Weights of a small transformer language model: MLP 1792 tanh GELU, vocabulary 2750.
MLP neurons of a small language model. Each row is named by its layer, matrix (down: output weights) and neuron, and shows model dimensions 0-148. Each number is 500 + 50 x the weight over its row's rms, rounded and kept within 0 to 999. Numbers have three digits each.
A block is one neuron, or neurons of one layer that tend to fire together. After each block is what it responds to, as a language model described it from the Wikipedia text at the highest values.

L2.down1302:553461541487507525591413508440503451537472541474528541463406492527603603375494453554439470490525497445611534512497479546551476475488504475457514556435533413476494463502583551459482478505550498504547529527446487560415490504522428426540531587438522450532570497469529341451435574436519511476458490517416565527483500583477464526565394557527516573506467381415435498405484492499501501516508544432451514491523539538441530474522531551445530612566440475585
L2.down1396:485473454513463544515520542346512577486469478456478477516449544476520585461512455616532580529512536468560474481468550476494472510500482482591505465552355424509430403515524423476501486442466446452523447453456468492533534544421460523508517597430450537557528528480524533481479564552598540496502561515509526479461553515504491497453603519467438524510496439500474522401493503531554504555415534548453413430533456403512466502547525672447578580503489443487
Responds to: The token at or At, both as the preposition (at the time, died at his residence) and as a word start (Atlas, atoms, Atkins).

L7.down308:483500578501518465524448507548397510554524436452452448466464420424427500418491492446515505547544423546486529378502459447590492491464555435541476539465475485557518460598699488652446480447461560482559508446568480526518438547566519552458512531490535443508503503456506449489491460560481387468498498545497467569452558496541506495540485443407482476516521566484526528448475530556435447518548490487543409543468511461359593419498447493570523515496522694505
L7.down474:464447445575529492481477533517430516532533534588539464494504495489448479552522580498355497434436456585440604447583457548416477584547382547449540410514533532406445500520447508523535539552523488636500440587496569458490398507428512481443515482506511482521501541466547503508458532528438472381525479500534524489582436492428497421472411475414496515504497453485521595499579417463477463528498462486567494478541450498529504548500432468453459579500446540506
L7.down481:543524451425542509450402443498579579406584602453476517482571512514481396555477532503548450473522473527587454460481448522456434549519444430427466496566521524472485499492527544458384464544466433534534468534506551546541435559503550504427360510500522517530602503440472501488514552553524406527486531462527547458524445598476543427485397413556514451424432530566517465413529519483519459543506571563573489508475408505568541490481537460504468542528517541562
L7.down550:577572515473469479670500448456523469528572542500435478561514533470439529527552534426465515574489520510404429552430494528521463551500516524514510493532588533475587561542647513547506430496444512521484550526516425475484430517532497555498505474447542565495551384573437540460476518475560386499435551486531545445493505506468531528508475486464529588531470492522490438503495491497486509527489437460545534566485407477393492404511523547583464496582565444603
L7.down1164:481492506436460511560496491577499475520547496557623504534418554571482493513591506432504441434437561544502445499441414559513508411504478486595526542504548472511494473570537560437505572460426462502455464525470545599410507579522535547531442425460485535486507353516528424482543491481505425491651441500496484416465426456432470553456375551622509435524459542491510547487491558477495546613485450414494567472457451543553478502581552500527506510558424502531
L7.down1239:559464400468540414470591591488491539497525503477455509623473562458559442534530485516350461413536457472483448533499488497483493508453492446516487540501478443475417388441498486474474483526380502527533490571561540519444463444543460423533504486489445631509495523460499570665494476483443414507533487471513455478493504500511460490469537423460443536544425561565519488469511425557483530500476543429488500453530505478518509462569554523502473576439469433498
L7.down1620:418496459538570540526455414539490546523481468549445501434556520506535490420536504534463455428439452581516519487420427407525503429473530529451498498440454473520475464508540424528492514552477511494504431531454467489347416488536526531507442524535437515537537493473461541409517575561604422464528565474626430591500433500470518564470526583607467479478571524518510571546473438536471624526528624559548471520606539536453438528527464611486530452456465492475
L7.down1734:498477524528626485471487487451614484540504503435509522453442481522447408512456516496465482443486476507538594460553472532526500491548532432566446546512506525525399501504473550558526511521560453545474481523466446419445457422532509557423519561481542442417427523411501524478514476472478365442572577488466540516498593471613565438549498463543484497553475433480452501434451499550452529563522522515555565498507512437572496415533570516446507539474521474498
Responds to: The first digit or blank at the start of a numeric table cell, often after | or a minus sign (−2.2%, | 0 |), plus early word pieces of names (J-ar-vis, S-emillano).

L2.down1096:538519457518538395500420504551420531417517443559503449465429538463477458498464489484418523434570516409512516476437501517516525602503553526534535525438463530498571593545554527482517480490491470497460426484591414530436519535511480462499544550419522360471515481526477482442539586558576471462406450494458595520484505546498424557482532516473488383439418467464459511516567478520544531543537561462408499491547484555525582425464494540496601531563482516457
L2.down1624:487420486485538521427567405358473480405534547560534546539570469525520459522568525457494496483587474470436492434496514583591545496566498516486549504551517421498429612494506546521534559511532537444519506496581539503430549485503574475534498532482418388402479461559531507595484508410403466473490444440460410482566517451581596438460554515436556536534498525524457572505513541578443495430531530529420474402585493471430573470462495404548546552435584447499
Responds to: Number cells after a pipe or semicolon in sports statistics tables (goals, appearances, 0 | 1), plus also and word pieces in sports text.

L7.down343:504530518450518407497431504481526465554532451502561540497454460487579492439521452505505547510511558428562518503523527487465456482436526497479501451498458544477455489488450407520417447500511515629441552417502547436469506480531442571383595540538490528460447454539445446488461503512600738503541511426534575502484530511570519331555567431498527394510565470444496459449432529583553515495479499531440491502422398468549539474450533571454480439545438407444
L7.down455:482492417538571476514474509486422528457504426443509510460475458560447561519650516528560489519445420492464446522502477423571529445494576520486492534660568475583585472590498447555515487548439386531424545519530410515430502477512498500451488576538598586484509474546474390571501563534486446516471522524554510461464511412491541432533523517490509478490485505475467476543512490504398551504554504543519512502451480552462421469541497399491424534517534640433
L7.down642:542459468508565521503405433452518526564566518359462493444471540387581516469652400504565506560452517559523526555466530470425519489491525481438546527507467449555507548520435499476499492447420593406533541470459490589521502539455465492510412506441569449492465506503421468486445432462446502504487509474490555526471502476414467497500559509487536498485442446509493546579408488376545572472461466474621432492518525494485552534572532466490556471500389490621
L7.down660:491393452566459439456474517518525420512575413501476438538436549484513531588561510476542502498508468520568532471558483470532471484535541521472423441565501521462445435548520470450521446442463454485494476523468531496558494496586514507449433592580498580411594521471505528401460499518517497583635610537476480552574529447585524431515620442508481512522487443553508480382458505466573491611481480493451481390499361470550477452471514589465469460419536413488
L7.down996:533448485528557472477471511505458536487539470554552501444441507550584585478512424548562493515468509478450578505537441406520484508528503572367493456496485415471517496507499483509539471568614476583538558423499397534534455549465475598494446569557479585369545478587506452514501450537517464497503466564488423422533442459517551508551506475415445431560512446530403549569433488582486457542490516585400470528509496489481464590470511540499476443487478505509
L7.down1067:325384478451445517461402464422525497588498426461490479424417428550572496437463523479491499547435534539487463605552412529469510469511571486486480491563511443570507430490477448507528517517461480529567493540531531494450496460474466472487562484501483585501475476391539457517527459543472658533511526532525449485496425602430384489486560492541530528434530476502484654450484503484548592465540628522495511335524472569497604470566560550513492508450513550471
L7.down1175:449445449390458415554519375543592432574473562457477520594449430523474406512532516501388519460518507470490474553417517522389561526485455457446579493440534458457516414552500649557565496565507430538416554508524463452537517487468471513520553549484575584553360510432512561599483501436571371477493584486474507508516580428358468451486390585535466544485505558602412531503555544453494559574489474429524518536512503479556446511486541380443360469534484496562
L7.down1564:525482551501510445489503441454513514488548439457499437536501487552506547446545521547466486465444445540528575542614552507447448454578489551535475464545496590520496529517538472496478476561548563575519459520495532465532489424476532465439537624455462528530505517645494459498432481433604454509553507516459561527396452523500398523489549450526434543423581446446552542456575513473504474540422551541524534516407492548538478466516494569460566476574411546561
Responds to: Prepositions (to, at, with, by) right after a verb or place name, introducing an event, destination or team, as in faced X at Bellator, Erfurt to Erfurt.

L9.down91:397486542463536476420423513460517503485528422461567411579434458504550498494493472439511359555481513392549620513557524464510499490548554478553422529517606450596542495525389522503531438458471374483513512495549526488429474531480425536513414474449471429435501469471477532463410493548486572501454480509483470561541472510473432525553461441623412475613562533397504513437469407447432486431538544522520564498425490529492539580448512508540515442492461471573
L9.down1102:434443429505567574480486505479542581527528500549587523598425502499480469473433444595459361456504524520538544601465438551506481551555515519474496551499533526465426571450459520450603466464497546491466406654499569462533456525568453552480464506533389568545524510468575517523460488495528530427488488510479537494640514541550425528476396530426495536484552562485479511487448499482548533582558538605556498413534512501459476500479465522427453503473487481491
L9.down1392:515423495449590537525552469568484628552468468454516520492459439577424493502435468465540489569453538521542551514538463530572395497572490461481565532539587521501529466497507487479574441436546557493440433441474482567533474574449468575496506477494469454622494592459547534397437511537450511494585527512472509500599572579468536476499415521531542437447578430524501376516531453457514480534494527474438634550496532538598397414469492549511471507529455481514
L9.down1754:470538499513586456491477523520543495456470502533466545555450465515508541485472498469615416511440588568521497449476470524469490426533496531506587450413469436444619490487382499430533457567510493507537464490457486482520377483443544566564581435530489573423481500417537423542450529590510474519486458595482400494472473491448544511492543557585381524486555505562497503543540481550517515446512482494498569495479576466563511488495467418458609472515455391529
Responds to: Mainly "to" introducing a verb, especially after "the first woman/school/organization", plus modals (would, could, will) and contractions like don't, we'll.

L9.down151:494466373438535501518494541590549462565465483512494580421512583458454488549409507508401492565442491482416464454419546504453434515401523476480478530413510463482466545517553576484505523493514473512485494501465458586602564497562471475470495495566423540562599610474522507542467489496502438539579557511461535563511485470518541595511560441633471527469461530469515481500545442472405523458554495461489463472470531469588554447438546599433502504483455473528
L9.down650:560553543559462482470516469440562468470443536472479521561525515541504375560554550434568559501461451469461464471566446473402539548456525498407546511459425471493506515577410512453557474540569493504507492488482525505505460549414543517483489531558470540504488526482499573466501499433521436560520480511448530453570596457571435572533540495576487484528457597534469439533526503457450502428411422484462419540468591474470429457575500488472536530475524395441
L9.down1198:526474462477443431466381503535418471542444579508538559544435514494492526477489608612552489478565501463463497446552476449380437429526410422481545435459508444446461623530569460527477567536468558457563502606525490490529522498556619418540593555486444532540544526622490419511551541492536482440497435509507568466516505466513513520431433410546446555590546461480548486494568612439434485500505473478472427471405458500475475566459541499546494490575491470439
L9.down1577:541490514399512458558478508547538434377484480594460491537469479516572411541434556426519496516562430454545517474538578411481551483498442506594447488463485539471428496487485531510556515512538557550516531545576512571437557476531457533485461560493585550543526550487580499518567497497439545542558423527525471579496529497409414484446447422487447422451526571490592395491397500563375360471503470511568436518578489451481542565541550565572478568460420425482
Responds to: The first letter or piece of a word inside foreign-language titles and names in table rows (la' p'ipe, Para' m'í), plus bare spaces before digits in stat tables.